Weights of a small transformer language model: 15 layers.
MLP neurons of a small language model. Each row is named by its layer, matrix (up: input weights; down: output weights) and neuron, and shows model dimensions 112-303. Each number is 500 + 50 x the weight over its row's rms, rounded and kept within 0 to 999. Numbers have three digits each.
After each neuron's rows, "fires in" lists the words (lower case) most often at its 100 highest values on Wikipedia text that the model never trained on.

L3.up823:489458475501406391504447485493477537533459476483533529454416530510537495475574550539500471488453495519512562489517530480542514563560584570507531454585434438508520490551489477506449533536551455556506517567459472421499451451501554478462475520551535473510401516401589497475468503500473432536364531514577493635497539510510501473539592393460536466381464455505540462510570378542530434608516564494477505513479527439467616512515572601434503422409467531515544446341487465542559331456428444518421473543409503455529576498496450487538533559489450536617521454539556486613512473505522421513
L3.down823:510446497444518482466490442464542512429467485531508519457522498550538495512542534550456472500448489426488520477586485454527530465556498504420548542539455544561440505482537435422450508466524442564456533478483514490524483557508487527539531562510475570420451541528585474515497453551571449512377504519493430551437553525490511533465552557439557514567559477411425584571522566462569491626627492512479523474478585483464446562431635488358531464427554509475458438516457416497505478516415561475463387469530488476541439529488469456534498525519546604523384590548443479566468480531480514531
fires in: "from", "across", "than", "on", "located"

L4.up200:570515476431442539500498491575526500456495576505426474615365481392526501465505627532537495433537510591412559422394543484513498597487485599494536498456452561505449505441443543506469501610464541477532458483603505419435598523497527513487554495559566421505516551382483423444448504482435408561385433483433578470503552557499496576524485413493573434509490484542526458480576498468530570456456521522517511544491563471497478470482499426439531554437538535490492477556519490479514410528457498494509521528400524485485492553396449446621551425504523529463463419460495505593533494489504529460
L4.down200:568508512524433523480408409521490430502521432452512492540496498460426445522577528507521489534503515507487481543492484482486393573381404435476569543469501441531474520422507539404466487438500492420458477496477502520481510468470446475579474569460512498534513544426544502495531471510513533508461505520490519432568474508549506544567539542469462472424518523417517450495524519526464482403437522521597474472492548499415447469491382497497491556536533492594513577588546600493516550528520518427507472533626494515523542442459477374551484442411467504582447496456492520562456526456510598482
fires in: "and", "who", "what", "crabs"

L3.up1023:444498418533447488497528487450503542452567526476456495496415449489490519450534530531520522419396525441493451527499408515450539478396448542487454478492484469528484501475553442485538551455470456431502513438422459386515490521490508475601478504629533499531540358490488448414590506404411464504629559544531507564427431553543438499530472447519482467437509539585511349529536380534451551483519536540555578536547562593458486608422531588387427493440510497596485574424506380452554506522505460525501484496444524529463473573489489575509514543514557468523513397486548415588541562540648495482
L3.down1023:467530432583471589442516444536523585549508437536456490546500398567418582598506490589489430521502565452441563575456479555469551544490498495444454471553482449404454486408465413547567512532500501352492465569492456489567431547478554477502475359576504466592627414496523499522459447439518513569588518441479468518519542472490566418573479544546518569502479512460562500510444467574419618572468518450510519466475507469536565535406453440563519510561413364502516424493523590530551510455513565438517444516537530464568541485452477508475414492510488420480422494545598530497555520533568456448
fires in: "a", "5", "yes", "per", "percent"

L8.up800:475406491472473454421590483419456402504490457472525548515403508519489670478452509479529457343477460549552542488534452607506418521510498528479526427528426511458464533557585503494530525525431444545504499360439588543539551436514472428525479497503513442554512504517456555436519541428442445421461538545575582545522561447490518523571543491503467529537458528491550515447555381460467509520524525633581519505493587531472466519512564560532504532506548450467564524449461546426501492386453581546563437570459412404514433497497478459501486441478510441511531474534592467489488503540569490461
L8.down800:472497463482545489458527538632492528465513444434572488569454560458500513508450506525495556552465520600479510589511489526511501455567610469525406400504531453512569523489507484497576378536491451548455515472453454554519561466497598563521559480549532475523462570506512593450436474475553451436493525467538450432500526439507465435444523554407456433561600401469512525552514442458494577464479494523442482507504502453475518490510536603563418454490430395503528474512511404448490579511450518461654471459524456449453503533488498474564568562465494435567538457561507614481429571426505490498
fires in: "more", "are", "were", "have", "had", "less"

L3.up417:524504524430476479456492454450590447471571481468497517545503463559478576453473496566523486562442514497523535564487532469570505426584599552503500507480416467540506543446539543467422510458549544581545506458510412484593393446495560518459528538516502494541378576555486560509427509565512505483475545497518576522461450478526505575486506493489482518386420522555487542493501509478551506476527487505364626517498479498546600477483514484484501436482475520526528502436427555482512485403459466497506540472498499468499522485517433467534521487545427555522491490440483409420444620511439448462
L3.down417:470493482511588572514509561435534525457581567507446467460562512469454502474471494613494488519499503467575558489373442505509585459575505455395449421452501469485453462474466505548565537536507455533412411550487428560581412494455478489517418582485518509511509570508525550402450490531539523488494516507600444471564493502541460492555463470637473453495466500333440543543424444389533467491469472591425488496479505471509535519483416473525479602608524454523492540508468525604407555439409501487446514492536499454548535519470415495557512528481439582521466479517468518572504538473512521558
fires in: "born", "life", "place", "near"

L4.up330:497430570484471511434568478560486531455460599474512505547435547481642557605471503427484416444524403461558512548520533533445512514554515567468432419513616503430542587517540503459607513462539507489540492451544452486562418475500474555448529501464546425475552528489539509543488399465519492523478470455433551519460600505531468464501492538395495515479462515439420535429472520463479488499508465439542504541485464515484535500523485395516522528482496567473435531587474443519553621520457427506560577469381469433389518518483599546617513411490456530491549463388428446540559483506529470516
L4.down330:448399500458513397499427451477481494474402468545419452453548486558514462550576574456513591532488603514600496422551419463605509574468545533472545430516521466543498452520526472542453502420481540603476456545563432473532460507432426587529624539515452505500492473502446450468472491560507509598546584475573449439602545537538534507385530433496545512535523572468555481605524523557560512455471535473472508426481469521506585491487570448514460469528511520495567557480452466601493497451475524480510493516517517495499440561522522469405589520558507507583548418548531468504513510428454441480
fires in: "football", "against", "team", "championship", "stadium", "season"

L3.up584:469492473494461483487551536516495500543541502476459478510416464563546448511434443527496549528430538457555482502503595507553509535439517616499467459532478441514558482488468481542430462429394464502560542409497425460545481506524563576427389522518516550401457526551574542535502527453519489471569496488517552573465468573519453509424504528438431560428537537411493440580545485504520560661657472535443485509476422582472546528496555416464528523452482493439532497399565373452492482378443471606529468489458510519524409490471483560538561576502489483471523520466457462580521527552587417488
L3.down584:528487528513442416527534552600395444481521569502511537411537510446486528473569463491469587453517491480483447539439459446453506532453559532510458390492504523488511543558411452513476447510620482457610545486589615536451529589450542505464522499466448526404455512577457630598532523510512547508446514533497503499430491493482598511418529582462564512559493472546553555519499414449439578465432508473392384545476556508461522413467510603477500510594457466440550461509519520533437539539466503493535489458414522532451502506495472582501437493483505566478555492567433506568486543434492451600
fires in: "had", "have", "only", "typically", "usually", "eventually"

L4.up507:501427441531440463522521463498593486465578480439560449539555532527596442415458534477586482468482435435452492417541535570572466455588562571438472530477532462524383531586378526436365514604553623529505498489497457519479510459552482534494488558566536491530469576439485486503484492367500449537463555530431585474564526556473504452556487471428489525501416514523548494518499508534537485459404514483481489454536479497547621474568506504423501560500439513511523559417485537473467556557438493622504467453441406550612534563518454569456459506496582488478538517469470496499478443494482440435
L4.down507:572516465447490539486500551455428466484502560421597437479600464404550445480465441471480540534482492509459420497447459542477562470484533465454451479493553461657466460597569389392477439506473482482500557489517504565434383586486514497532574546467538536446603484511535437476507499583487559492405508517450555498474478435490502453591555521474515589470537515562518470522551499528485490450479539452509450451524497518439516483478445473503368527542581468539528438593567479489432491563460449495421465575601393616531534503419482507516482489483483569467503525554516488481579523506486527530
fires in: "life", "career", "remained", "years", "well"

L3.up1197:412548551445466531487506527589458467501563502476525457428561474447471463467457473515503533551398494498431542507453509475539510543464564603526532481512472527493500449544537565482454475533498577553594573595430625555468485507474570623542589522506473524574409490484530534492509455522525531562516536484517539483482427497345511455621453418553459504456457553572549396495493480616512431496479462496473480493556526496535512495530450653469489460430458472428479387492472438483493552502479501510553500461488439520335493454533559485518466505587430515480530471525489515440395542542514553490
L3.down1197:509577472549608476481494514513545517525517561548473487613501435507587482511499526514559427477407478575405484512418512526535519489399455507598529489531425494583521498422501514471477502509507534474517457528501550543468537464527474526520588463492544566567377482526534554406500438417596400473469536482485374478503543478510527510477502610503618523496548550499573543654493519529580502470575498468433503451546600461504448532452548560520431573472425543530594585459475511501486496523415503424447558389455458431517408538460421437531383540468484417424499497460472509458410483571560486473
fires in: "named", "as", "music", "appointed", "renamed", "elected"